config = dict(
    qk_norm=False,
    init_std_down=0.00277,
    optimizer='adamw',
    max_grad_norm=2.0,
    warmup_steps=455,
    decay_fraction=0.946,
    batch_tokens=65536,
    max_steps=14506,
)
MLP neurons of a small language model. Each row is named by its layer, matrix (up: input weights) and neuron, and shows model dimensions 80-207. Each number is 50 + 15 x the weight over its row's rms, rounded and kept within 0 to 99.
After each neuron's rows, "fires after" lists the tokens most often just before its 100 highest values on Wikipedia text that the model never trained on.

L7.up442:54 45 78 20 55 53 41 30 52 68 61 42 43 62 26 51 54 60 59 27 59 42 55 82 41 61 68 42 43 58 35 46 80 96 55 53 50 53 62 75 28 59 46 56 66 65 58 47 70 54 55 58 36 57 53 25 23 27 19 44 50 52 44 66 30 81 52 30 20 20 67 40 70 60 77 60 45 35 75 44 55 50 28 80 21 40 66 50 31 54 33 42 63 65 49 40 37 60 48 45 81 50 23 55 22 48 50 41 84 60 65 53 54 30 75 49 72 64 32 69 83 53 37 38 64 82 40 41
fires after: "\n", " 1990", " 1986"

L8.up1380:64 73 34 58 57 28 36 48 55 72 62 56 29 71 37 65 65 56 82 14 58 57 51 37 43 50 31 36 53 30 79 76 37 33 45 25 39 59 62 37 63 23 66 51 34 62 18 75 11 71 49 35 41 69 43 76 05 61 42 53 48 60 58 47 59 39 55 56 26 44 50 46 53 48 49 54 41 53 40 42 56 54 58 45 55 78 46 53 49 40 57 67 77 68 65 42 52 48 35 57 49 50 58 63 38 59 82 61 61 36 76 27 45 87 44 38 57 60 44 45 36 46 45 59 55 46 60 66
fires after: " in", " the"

L3.up1163:53 53 65 45 52 39 55 55 70 82 42 61 42 55 27 72 30 51 50 42 76 57 60 72 57 57 51 29 66 32 56 71 61 44 34 43 60 48 51 41 40 42 46 32 75 41 39 46 42 69 47 42 67 55 50 36 75 42 39 52 52 48 82 12 47 65 60 51 52 42 67 56 53 41 55 39 25 62 52 54 43 76 64 58 65 44 54 48 33 70 62 74 21 48 17 56 55 51 48 24 52 66 53 58 18 80 24 54 68 40 81 58 59 77 54 37 59 80 50 60 59 59 42 26 61 46 51 75
fires after: "\n"

L4.up674:52 57 98 33 49 54 62 50 54 32 78 58 45 59 17 44 60 25 37 24 52 31 31 59 72 74 56 72 25 11 65 27 52 50 78 32 51 68 57 84 73 29 21 46 50 44 36 31 51 46 57 49 34 55 69 53 50 49 48 44 64 38 42 54 37 57 62 36 47 54 50 35 45 65 67 32 37 42 54 51 63 62 42 57 51 60 44 79 55 54 53 30 53 39 57 46 73 56 63 53 37 50 58 65 35 49 60 46 59 44 56 63 43 36 55 50 39 73 69 61 48 46 59 37 97 42 60 44
fires after: " |", "|", "He", " also", " has", " He"

L3.up1348:57 50 67 51 52 31 38 59 53 69 40 44 38 44 61 27 40 67 50 35 66 70 72 62 45 41 46 62 61 37 66 49 73 57 64 80 44 49 28 59 46 46 52 37 58 33 51 34 65 50 56 65 50 50 55 70 31 40 45 58 73 66 40 27 36 67 54 57 33 76 77 77 35 57 40 31 39 19 54 71 26 57 63 63 64 68 27 63 50 81 46 73 37 66 27 50 36 75 44 34 12 47 63 33 71 77 33 53 76 50 56 47 47 68 69 51 43 81 70 59 52 57 62 23 50 46 52 25
fires after: "|", "-", " |", " 20,", " the", ";"

L3.up673:51 66 68 35 32 67 66 54 83 74 35 74 28 27 55 41 59 55 78 50 86 74 60 30 33 40 60 52 39 66 63 41 81 57 54 43 72 58 35 58 65 60 24 28 76 46 38 57 39 35 88 56 44 65 55 36 52 47 52 33 75 61 49 12 50 62 45 62 46 48 46 53 52 58 74 65 18 50 50 72 39 76 45 59 63 28 42 39 35 65 57 69 43 63 36 57 50 69 52 60 63 25 47 66 31 48 60 67 62 47 66 56 60 43 49 52 73 76 59 81 38 66 47 27 56 55 59 30
fires after: "\n", "|"

L7.up1040:50 78 69 55 72 47 31 52 52 39 38 44 43 31 38 29 50 65 42 32 52 37 61 63 40 35 31 53 20 49 55 63 87 53 61 47 63 52 24 29 40 52 42 30 47 63 28 49 67 16 65 37 53 58 80 30 73 33 54 66 64 57 62 67 32 41 59 51 25 57 37 69 50 43 41 45 58 58 55 43 57 72 46 73 62 58 55 60 39 59 53 51 47 44 23 38 47 64 45 45 54 77 29 53 48 58 26 66 43 45 57 72 53 50 37 57 55 38 78 70 70 63 47 39 88 52 57 44
fires after: "|", "\n", " |", " Pos", " Game"

L3.up1450:66 64 63 68 48 50 16 19 53 24 57 25 49 48 27 35 84 50 47 47 28 49 70 40 48 42 58 59 57 39 38 57 49 55 66 57 43 60 55 80 55 55 43 53 63 66 56 66 68 38 34 29 38 69 64 26 24 64 58 46 51 55 50 57 44 54 41 53 33 37 51 51 47 54 56 25 27 46 55 56 59 58 56 45 43 52 50 66 53 44 40 25 67 37 79 36 57 53 43 48 55 34 69 72 61 72 36 42 72 58 78 82 53 49 46 49 49 50 64 58 59 55 41 73 72 29 48 38
fires after: " |", "\n", "-", "==", " ISBN"

L3.up483:22 40 70 43 60 50 53 40 77 21 48 46 41 04 50 29 38 60 61 55 24 41 72 27 52 53 83 35 78 45 50 42 39 66 62 65 49 42 50 98 36 62 66 36 38 50 49 54 40 53 53 66 32 84 44 45 52 37 78 29 45 49 60 56 43 68 60 33 55 41 38 62 55 47 51 58 15 38 77 47 64 41 42 58 68 61 51 39 52 40 46 33 60 57 59 45 61 51 54 44 71 59 56 27 34 56 41 57 81 54 36 75 51 26 24 56 74 41 66 73 63 46 36 88 60 30 58 41
fires after: "\n"

L7.up548:60 70 45 32 72 66 12 54 68 67 63 62 56 74 36 53 41 43 50 46 50 55 44 54 36 45 72 46 56 40 36 77 77 54 54 49 55 53 35 39 53 27 35 40 48 63 64 54 70 40 17 34 64 49 60 10 57 32 49 75 61 53 44 96 41 60 39 22 28 61 65 38 15 42 50 87 31 75 23 38 55 53 35 37 08 41 54 53 44 70 58 51 27 76 48 38 70 81 31 74 45 41 54 43 50 40 49 51 48 25 42 50 64 59 73 53 78 65 59 53 44 47 32 21 58 44 48 38
fires after: " |"

L7.up1491:24 52 67 36 46 38 44 20 44 46 57 35 58 73 41 41 57 57 64 41 35 00 23 44 26 47 39 68 48 45 53 43 37 47 40 33 68 44 42 47 43 31 70 24 21 61 45 47 36 62 63 61 49 82 46 45 14 40 87 48 58 63 66 48 45 33 60 73 33 63 44 73 44 49 64 49 33 45 52 39 61 67 37 26 64 50 41 42 35 63 51 51 49 72 52 33 68 29 58 57 55 67 67 68 40 47 53 83 58 75 71 41 57 58 62 52 72 41 44 44 31 67 58 46 45 71 54 29
fires after: " in", " at", " the", " In"

L8.up861:32 69 47 34 37 58 66 48 57 41 28 37 37 45 41 34 39 59 50 48 53 50 67 61 54 48 43 72 36 56 52 37 65 98 75 43 60 42 50 63 63 34 61 33 40 62 44 62 57 59 56 37 73 48 62 48 38 46 43 32 43 42 62 39 36 55 39 51 66 46 49 55 53 73 43 33 28 19 48 59 56 45 35 65 58 47 40 48 12 63 77 52 60 53 69 52 54 69 48 53 30 35 47 60 45 54 16 33 51 54 65 76 47 59 62 74 50 67 61 52 33 56 44 50 69 77 45 67
fires after: "\n", "-", "|"

L3.up844:54 46 46 60 34 53 23 17 25 73 59 38 48 66 66 39 30 45 47 41 71 47 47 83 65 49 70 40 45 49 54 57 61 41 61 60 80 39 82 28 19 58 49 34 71 44 77 47 39 50 45 67 23 53 45 44 45 59 41 43 41 85 51 42 41 33 53 88 42 43 35 90 54 45 72 47 45 57 27 29 50 44 44 50 42 45 53 42 58 37 49 70 41 47 73 64 54 54 59 39 67 61 20 41 31 72 73 56 56 38 45 62 76 45 58 26 41 65 54 53 66 60 42 39 69 49 64 35
fires after: " the", " The"

L4.up970:26 41 50 67 75 53 15 47 44 58 81 82 50 34 66 40 85 37 48 48 29 47 38 45 30 81 48 42 69 68 50 62 52 36 58 37 53 40 52 56 67 39 50 23 48 55 36 36 53 54 53 66 73 46 51 43 75 37 47 32 56 50 51 54 31 77 44 58 55 62 39 43 58 49 58 29 55 47 75 31 70 78 43 42 55 48 34 50 47 47 62 41 41 52 50 46 61 60 46 84 54 84 64 81 40 24 49 51 41 55 57 46 45 44 22 51 56 45 44 50 61 55 34 57 47 66 75 44
fires after: " had", " has", " have", " There", "There", " also"

L3.up245:72 74 49 17 47 51 00 56 66 49 62 49 57 28 63 49 37 59 78 66 23 62 53 48 28 39 66 40 38 37 59 61 58 69 29 46 48 76 55 53 25 42 63 35 55 79 52 53 60 51 68 46 54 44 61 37 57 36 41 55 54 64 42 35 46 42 66 63 33 73 37 68 20 55 59 56 16 81 57 45 59 37 40 49 41 63 45 28 68 33 53 48 52 61 27 62 93 54 61 53 58 60 60 36 47 46 56 50 55 58 59 47 55 52 37 34 52 61 40 37 52 67 32 46 60 15 49 23
fires after: " the", " a", " an"

L4.up867:55 55 69 54 31 36 00 42 75 65 31 63 64 41 60 55 58 36 59 56 59 49 64 38 23 64 46 54 46 33 59 19 41 52 37 59 60 46 47 53 43 57 35 42 37 57 62 38 55 49 40 69 57 54 63 32 30 52 44 45 71 52 64 51 44 27 58 69 85 43 62 56 47 48 49 59 41 73 65 41 73 53 46 47 58 75 26 52 67 42 61 50 36 66 57 42 99 63 61 56 65 61 89 61 55 48 56 39 56 79 72 53 50 63 75 59 57 32 61 43 78 60 30 34 56 49 55 53
fires after: " the", " The"

L8.up137:38 43 90 72 67 46 50 36 68 65 23 65 39 48 57 35 76 27 50 64 36 60 57 40 38 40 38 35 54 57 40 49 48 73 47 53 60 32 35 66 42 49 60 24 40 18 72 43 61 15 22 78 59 74 53 68 73 47 55 61 56 45 50 62 27 72 42 52 67 21 53 32 60 53 77 46 49 50 59 25 66 52 43 51 72 58 58 80 49 50 44 47 51 71 33 53 49 82 40 41 60 44 55 86 58 49 16 51 48 47 65 72 42 37 44 63 84 44 43 85 81 43 40 60 46 31 77 24
fires after: "-", "\n", " •"

L3.up218:43 43 34 36 22 47 49 40 54 68 20 18 31 49 45 51 46 65 63 43 43 42 67 71 44 38 41 48 48 43 83 58 59 46 28 49 46 49 29 47 55 44 69 44 58 49 57 31 42 36 25 44 62 41 46 33 43 23 45 39 46 56 50 48 43 53 71 73 58 55 46 53 40 65 46 53 36 54 81 60 85 71 55 46 54 47 49 37 20 60 56 70 54 57 47 72 61 44 50 54 42 55 48 41 32 59 50 61 45 64 48 68 58 60 63 55 68 65 58 79 69 42 53 10 55 62 62 52
fires after: "\n", "|"

L7.up1349:37 57 48 31 53 61 46 04 55 39 54 36 37 26 37 49 44 53 45 59 48 60 89 74 37 60 52 50 38 40 72 39 63 41 45 60 58 48 17 38 55 60 49 29 58 81 49 16 67 53 12 51 52 66 93 34 69 60 50 50 34 74 58 36 64 31 55 64 33 46 32 60 31 57 57 51 58 44 46 34 81 67 84 66 70 46 35 28 27 43 68 60 62 51 38 32 61 25 52 75 57 64 39 47 57 53 41 27 55 34 52 80 65 62 50 50 46 39 45 70 70 53 36 33 69 73 39 47
fires after: "|", "\n", " "

L4.up1397:69 56 53 46 17 40 21 59 59 82 54 70 41 45 46 47 29 49 42 46 57 44 75 37 55 59 55 40 43 20 50 51 57 69 34 65 78 39 47 79 27 09 43 54 31 45 60 61 47 59 16 65 22 16 87 40 29 53 46 86 50 49 54 62 43 12 76 30 68 55 34 56 36 61 80 24 44 64 69 42 52 36 39 49 37 43 41 55 66 46 40 78 40 52 55 47 72 52 64 62 48 30 43 50 50 52 42 38 49 59 66 50 75 54 87 47 67 69 45 26 41 64 44 52 63 33 59 74
fires after: " the", " New"

L3.up93:60 58 53 43 36 49 35 26 53 27 29 41 30 25 48 38 46 47 81 47 60 60 61 35 54 68 64 57 79 58 42 44 37 79 37 62 55 56 44 85 57 28 51 44 64 54 45 64 57 51 58 50 51 59 56 65 45 57 46 65 62 56 35 29 31 96 54 57 40 35 45 60 56 59 66 49 43 53 51 51 60 53 38 53 60 39 55 42 36 48 73 51 53 40 63 39 52 51 65 29 28 53 76 67 51 55 56 47 64 37 51 60 53 58 59 61 39 43 69 62 71 54 62 52 75 26 47 65
fires after: "\n"

L7.up645:67 54 53 42 44 58 53 42 53 50 42 76 28 24 28 48 64 44 54 45 43 48 62 41 47 42 64 50 44 42 51 47 46 57 54 57 65 41 51 69 40 55 52 25 50 62 18 55 49 54 36 54 54 76 57 38 20 60 49 45 43 55 59 32 34 06 76 37 39 28 32 40 43 62 63 57 53 67 60 54 66 62 39 51 30 57 60 76 04 49 82 79 69 54 64 46 46 62 56 66 57 47 35 61 55 32 06 35 74 18 55 63 62 30 52 50 64 48 36 72 48 50 12 25 81 55 71 38
fires after: "\n", " 2013"

L7.up1433:44 63 67 51 52 50 05 21 58 66 45 57 60 57 36 40 50 61 66 38 52 50 68 38 41 78 56 42 57 20 60 58 74 46 20 57 78 32 25 50 61 44 50 50 17 41 59 48 35 37 46 53 55 54 60 70 38 54 70 61 39 63 64 47 42 42 64 74 64 46 52 43 39 73 58 45 58 48 41 27 51 50 53 38 69 59 21 38 39 60 67 62 43 51 43 59 81 49 34 55 65 40 58 43 53 67 51 48 52 29 49 63 70 71 75 36 50 44 68 35 41 97 42 58 46 78 53 61
fires after: " the", " a", " American", " an"

L7.up1162:36 82 40 70 71 52 61 25 35 54 43 36 47 49 45 36 44 45 55 73 57 57 99 51 52 62 52 53 46 70 42 64 58 48 42 52 39 76 27 66 42 57 32 27 54 46 23 63 33 19 26 70 51 62 80 45 45 79 48 77 39 62 73 54 51 46 57 54 52 46 20 53 32 44 33 44 59 49 58 31 62 78 55 50 37 58 36 36 23 58 52 45 46 44 46 36 56 67 54 74 51 29 55 51 59 43 26 59 76 50 78 54 49 55 55 65 49 28 58 44 61 45 75 49 85 62 42 33
fires after: " |", "=", "-", "•", "|"

L8.up417:32 53 46 64 53 54 60 61 64 47 39 44 41 18 42 70 43 43 31 26 35 22 78 28 43 31 53 51 51 49 36 53 70 67 81 42 65 43 39 69 55 63 49 31 37 70 58 43 63 63 60 64 60 79 49 71 19 44 52 43 70 51 52 28 43 36 44 60 58 62 70 58 32 66 48 52 26 50 78 71 74 37 39 64 77 55 54 51 43 65 70 63 38 45 70 59 22 50 41 47 66 40 49 50 40 48 59 85 62 48 43 86 67 42 57 30 56 80 27 49 59 42 60 36 54 71 58 43
fires after: "|"

L7.up836:34 46 40 39 57 62 66 48 63 71 58 53 49 35 68 50 76 68 36 44 41 38 45 74 33 12 65 44 43 68 47 45 78 58 64 29 50 56 51 72 47 39 56 45 59 51 91 05 39 27 79 58 51 55 40 36 15 65 65 45 32 68 31 47 44 79 38 14 62 55 46 69 72 45 57 44 75 59 27 53 47 57 62 87 43 54 54 43 43 51 50 27 67 43 49 67 53 56 53 46 56 74 36 68 46 57 58 70 90 47 44 63 50 49 44 55 38 78 53 42 42 63 62 36 60 54 52 58
fires after: "\n", " football"

L4.up1013:47 81 61 77 50 55 63 65 45 48 41 53 57 36 62 60 62 60 36 19 44 31 54 59 51 59 42 58 32 59 38 43 73 58 63 29 56 58 50 36 53 38 00 38 46 36 71 74 63 30 50 43 62 17 55 47 63 59 49 99 52 46 12 38 44 39 42 52 45 47 81 42 69 56 59 38 51 85 48 64 38 42 57 42 45 53 33 58 37 55 45 51 31 61 72 35 47 49 82 47 39 56 48 45 47 56 57 57 64 38 56 54 51 53 83 56 64 64 56 25 37 56 39 41 48 47 50 66
fires after: " |", " Goals", " Apps", "G"

L4.up521:29 33 69 56 35 39 47 22 45 63 51 54 39 34 28 39 38 57 41 36 56 30 60 82 37 45 35 50 55 68 62 84 39 58 75 47 56 60 50 67 41 64 59 37 68 39 41 45 62 41 34 83 56 42 91 23 30 29 35 48 38 42 45 55 51 72 67 48 52 59 37 46 44 57 62 51 41 37 51 67 84 40 48 39 34 42 50 63 36 52 32 63 26 61 24 53 55 49 36 81 31 41 56 70 16 64 26 52 44 44 59 69 51 26 43 67 85 46 40 74 48 30 49 47 44 45 50 11
fires after: "\n", " J", "|", "M"

L7.up439:27 46 60 71 43 38 46 37 61 53 68 71 32 27 36 45 42 59 64 62 40 59 67 27 43 61 56 42 56 50 57 56 42 42 61 52 63 52 31 63 21 11 52 28 34 50 66 60 57 45 72 84 68 69 81 42 22 42 48 29 46 66 46 62 46 66 41 42 47 67 34 36 46 59 68 52 25 53 33 33 76 45 41 47 23 41 63 52 36 67 47 50 67 59 63 60 43 56 48 48 71 40 33 74 55 59 32 65 53 37 34 74 48 48 68 60 59 32 35 60 43 67 33 50 59 55 67 61
fires after: "|", " |", "\n"

L8.up1234:61 57 53 37 63 65 21 43 68 69 73 61 32 70 33 29 42 33 55 58 30 57 80 64 64 54 38 64 44 44 26 51 50 66 45 30 48 66 42 52 41 52 30 44 51 36 40 66 46 43 55 62 74 55 65 60 36 57 42 93 51 45 40 65 42 32 73 64 49 64 68 38 24 48 37 52 62 69 35 56 74 60 46 44 72 47 64 64 37 87 89 66 66 97 58 43 68 38 26 57 60 66 45 48 58 45 39 52 56 26 67 71 56 51 77 54 62 48 52 58 64 44 40 31 71 77 43 32
fires after: "\n", " |"

L4.up73:54 62 85 36 56 44 71 81 66 22 32 44 35 33 60 45 63 33 51 43 32 49 50 36 30 21 85 54 44 75 54 56 55 80 61 53 62 41 48 60 57 35 08 64 78 38 31 66 62 50 45 56 70 13 32 30 51 52 58 51 57 51 22 33 29 30 63 57 46 62 58 34 46 51 64 45 47 38 54 44 57 41 36 53 52 50 43 69 43 56 33 35 40 57 47 45 88 71 69 46 48 77 56 47 51 31 43 52 35 57 29 27 57 42 57 36 57 70 64 31 35 34 60 38 72 45 49 76
fires after: " |"

L8.up1085:48 61 69 45 61 48 46 45 57 56 34 49 41 54 57 60 53 40 69 61 39 63 50 76 54 46 33 41 32 42 44 46 36 55 13 64 63 58 24 40 57 40 23 39 63 63 46 71 36 31 51 43 56 32 36 34 43 45 47 70 48 46 49 54 51 23 52 60 62 37 61 66 61 49 58 38 54 68 55 31 21 42 59 63 29 51 38 62 70 32 61 67 24 49 25 51 94 47 28 51 73 57 62 40 62 16 58 32 54 87 83 48 71 61 81 29 63 69 50 67 26 52 49 73 64 48 41 51
fires after: " the", "The", " The", " an"

L7.up1335:49 68 67 68 36 33 49 45 84 61 37 54 63 45 50 51 48 64 42 50 49 52 71 34 28 76 26 39 74 55 41 40 48 39 26 54 61 56 23 44 64 50 58 67 57 55 62 42 36 49 33 70 99 72 57 11 63 70 49 40 43 68 48 53 48 56 71 43 33 37 33 40 62 42 47 54 43 47 49 26 50 36 55 46 52 78 36 44 69 50 39 25 23 50 63 57 77 48 15 66 50 53 46 71 47 47 61 30 60 70 72 42 55 62 46 61 73 63 39 50 52 79 09 58 48 43 50 34
fires after: " |", " the", " and", " He"

L8.up990:41 54 84 46 38 28 04 20 55 37 68 30 64 21 50 63 51 56 60 52 50 69 68 48 56 45 55 61 57 48 39 42 55 74 81 66 65 50 32 47 44 55 38 38 51 99 62 30 41 12 35 58 34 42 67 27 53 50 27 38 41 57 26 61 45 40 66 66 45 57 36 67 34 58 49 73 42 62 31 48 33 55 54 61 35 76 35 70 47 58 46 61 43 63 70 70 74 66 47 54 58 68 51 29 66 53 55 38 38 66 69 65 64 32 53 29 37 70 49 55 36 51 15 56 61 38 73 46
fires after: " and", " or", " the"

L3.up1387:75 68 48 48 34 54 30 39 55 71 52 46 52 28 65 43 59 59 64 42 25 55 75 79 52 34 70 36 43 47 56 23 49 66 57 46 40 42 53 59 35 66 43 49 20 30 37 57 27 48 51 61 62 16 49 42 36 40 19 56 48 45 46 38 39 17 49 84 76 82 64 71 53 60 61 50 68 51 69 41 51 51 37 62 63 31 22 65 39 49 61 78 54 61 63 45 38 48 62 33 48 53 68 61 57 70 45 47 68 29 44 69 57 44 69 38 44 65 80 44 50 04 40 45 59 38 45 53
fires after: " the", " a", " in"

L3.up716:35 60 55 36 45 57 74 43 46 81 76 53 41 73 61 45 57 59 67 41 42 64 55 51 51 22 51 75 74 63 63 46 83 40 46 43 40 81 51 64 44 43 37 52 59 37 59 53 57 38 74 43 46 46 48 58 60 56 66 45 69 63 59 51 37 72 51 44 40 64 48 57 65 39 55 65 04 43 59 72 40 54 50 52 68 28 54 27 44 41 43 70 57 57 31 78 43 66 49 35 63 61 51 44 16 43 53 57 48 63 40 66 55 58 57 61 56 63 65 63 68 50 46 45 65 67 55 42
fires after: "\n"

L8.up278:19 36 35 49 51 41 52 45 66 72 54 41 63 55 43 21 44 52 60 56 68 40 42 47 30 33 41 63 39 63 40 37 58 32 54 57 51 59 35 49 34 46 57 39 68 69 62 25 46 24 24 58 64 75 74 47 35 32 45 70 43 51 68 58 35 50 64 42 39 70 76 67 56 75 38 40 59 49 49 49 42 76 48 37 46 51 50 45 16 79 53 45 41 53 66 41 58 51 45 64 73 26 41 64 16 45 19 50 32 64 49 78 68 99 82 54 73 71 45 31 82 31 41 36 60 60 40 51
fires after: "|", " Sep"

L4.up605:18 60 65 57 52 41 37 40 78 63 66 64 45 31 34 52 59 38 51 60 66 34 34 48 20 40 31 48 57 54 59 76 69 72 46 80 62 64 45 63 45 32 51 33 49 59 41 31 43 44 18 66 49 53 73 51 73 35 57 42 47 58 66 48 34 64 64 65 46 57 41 61 53 46 43 36 26 39 38 42 43 68 41 62 57 64 64 51 29 53 70 53 31 58 43 74 77 61 27 77 55 85 56 85 26 57 24 53 23 60 73 83 60 51 53 57 65 61 27 69 51 64 14 37 71 45 54 65
fires after: "|", "\n"

L7.up527:56 57 66 53 49 33 27 60 76 41 58 25 50 38 53 39 31 50 45 29 36 49 71 43 60 54 15 62 38 53 46 25 66 47 51 31 57 65 44 47 65 44 22 30 67 53 25 66 56 51 62 73 81 49 71 49 54 72 35 79 42 44 54 42 65 36 58 91 52 22 29 20 48 61 47 37 52 73 48 26 49 54 31 51 27 58 54 71 52 30 52 54 30 56 71 37 84 56 48 84 41 53 30 62 63 52 48 65 48 38 49 68 43 47 72 59 56 63 40 42 54 47 41 24 34 56 81 37
fires after: " |", ":"

L4.up201:66 82 43 70 61 58 68 40 40 48 44 57 51 42 62 65 70 67 51 35 37 66 63 54 49 53 67 37 66 68 50 38 52 46 55 58 60 75 53 51 32 36 55 60 50 49 08 53 61 46 51 67 38 61 45 43 61 41 40 42 39 88 50 45 48 32 57 25 47 14 30 39 37 64 39 22 33 66 76 75 72 64 54 41 76 48 70 48 44 61 34 20 48 43 41 65 99 53 40 65 55 69 38 54 58 41 44 41 15 53 38 37 68 62 33 21 33 80 49 38 51 63 50 45 44 31 59 64
fires after: " |", "|"

L4.up1516:24 84 75 62 71 59 45 42 92 54 50 60 44 35 58 59 42 41 39 43 28 45 21 22 41 33 50 56 68 50 34 36 56 47 45 54 57 35 71 63 37 61 60 44 29 63 43 80 51 40 44 49 40 64 35 56 51 31 44 67 58 64 52 23 51 84 51 58 61 40 31 65 70 52 59 47 37 65 45 47 58 73 47 57 56 50 47 39 43 37 53 40 37 46 46 62 76 56 88 57 61 61 64 72 59 67 26 54 73 28 68 72 61 47 75 49 57 51 46 56 55 58 23 33 44 21 85 46
fires after: "\n", " |", "|", "-", " Al"

L4.up1090:44 63 66 43 55 60 36 79 32 44 69 43 70 72 52 53 52 69 46 20 45 64 58 56 31 61 57 40 61 54 61 45 35 52 69 69 49 63 41 62 17 64 57 66 49 46 07 39 44 65 43 53 36 33 67 54 49 47 85 42 56 68 48 41 47 69 73 65 66 47 36 24 51 47 61 41 40 56 69 66 71 30 45 49 65 61 54 60 52 49 46 76 86 51 29 51 52 56 74 71 44 79 41 69 37 36 48 39 66 51 44 64 57 62 79 56 19 56 41 56 61 67 55 28 78 47 80 71
fires after: " |", "|", " A", " medal"

L4.up1128:35 48 55 28 47 37 33 42 64 28 66 56 41 36 49 35 79 47 58 51 57 48 71 31 31 70 44 46 61 48 37 64 61 49 39 45 39 36 55 57 67 66 41 31 54 62 40 60 49 60 40 39 56 78 67 39 51 45 55 42 71 58 52 38 39 36 72 57 46 68 68 49 42 48 52 55 53 50 83 39 41 60 49 45 71 77 13 60 40 49 44 53 50 46 24 69 58 59 37 58 37 61 29 52 56 40 37 54 23 50 47 62 56 53 19 35 39 39 26 52 31 34 21 63 55 36 50 50
fires after: " has", " had", " have", " a", " having"

L7.up1460:51 59 65 61 58 56 47 47 54 57 40 42 43 51 58 48 60 64 49 49 63 10 42 51 47 64 51 70 54 47 39 44 37 75 54 15 49 62 47 67 54 36 46 41 51 69 25 62 48 50 64 67 56 59 75 38 40 18 44 64 62 67 49 62 42 43 32 30 50 54 62 33 50 40 59 61 45 65 32 43 68 53 49 38 48 35 51 71 41 63 45 21 34 47 52 36 39 45 56 42 93 77 58 68 27 55 47 54 77 39 62 54 48 77 55 53 33 31 42 65 48 52 28 24 68 50 68 46
fires after: "\n", " place", " came"

L8.up625:41 32 73 63 64 48 30 50 65 47 57 51 44 57 49 49 73 30 57 80 91 19 56 47 77 45 35 60 39 54 34 52 61 32 48 37 61 56 63 50 57 75 46 23 78 52 47 42 45 45 34 56 71 78 57 22 45 53 35 65 71 56 31 33 41 30 53 49 43 63 58 60 19 46 41 53 33 80 26 49 69 67 56 23 31 49 47 47 35 67 48 35 68 61 75 53 67 45 78 16 55 56 62 34 30 48 55 58 43 42 62 49 63 76 54 49 70 34 52 63 51 43 46 45 67 57 48 63
fires after: " as", " As", " S", " all", "As", " Ne"

L4.up1494:50 69 59 37 58 29 52 49 57 42 56 66 51 34 42 54 47 45 52 63 48 50 43 63 67 51 43 45 40 57 19 57 54 53 30 45 55 35 36 76 30 38 50 47 38 81 58 55 55 36 49 32 75 59 71 56 55 31 62 72 29 60 60 11 57 52 58 82 54 33 52 65 38 52 58 74 52 52 71 58 51 59 53 63 38 48 56 50 19 54 85 52 21 57 50 41 53 53 43 48 66 59 41 62 51 68 03 65 74 08 86 71 37 64 51 45 69 57 52 83 52 48 24 44 61 39 73 46
fires after: "\n", "|", "-", " zone:", " Summer", " Time"

L3.up1334:56 68 64 63 38 43 47 38 65 62 18 48 52 43 65 43 42 85 75 34 58 51 73 49 43 54 60 28 43 61 42 54 57 35 57 76 58 42 39 56 41 64 49 44 65 54 39 55 76 37 32 37 26 47 21 16 53 78 67 55 39 60 59 33 45 30 47 75 58 46 37 36 26 53 56 41 65 57 54 42 33 52 53 74 50 79 31 47 46 34 48 83 37 33 63 49 69 70 44 60 66 54 54 33 36 60 56 49 55 59 62 33 58 72 44 18 69 71 59 44 69 21 51 48 63 19 51 49
fires after: " the", " of", " in"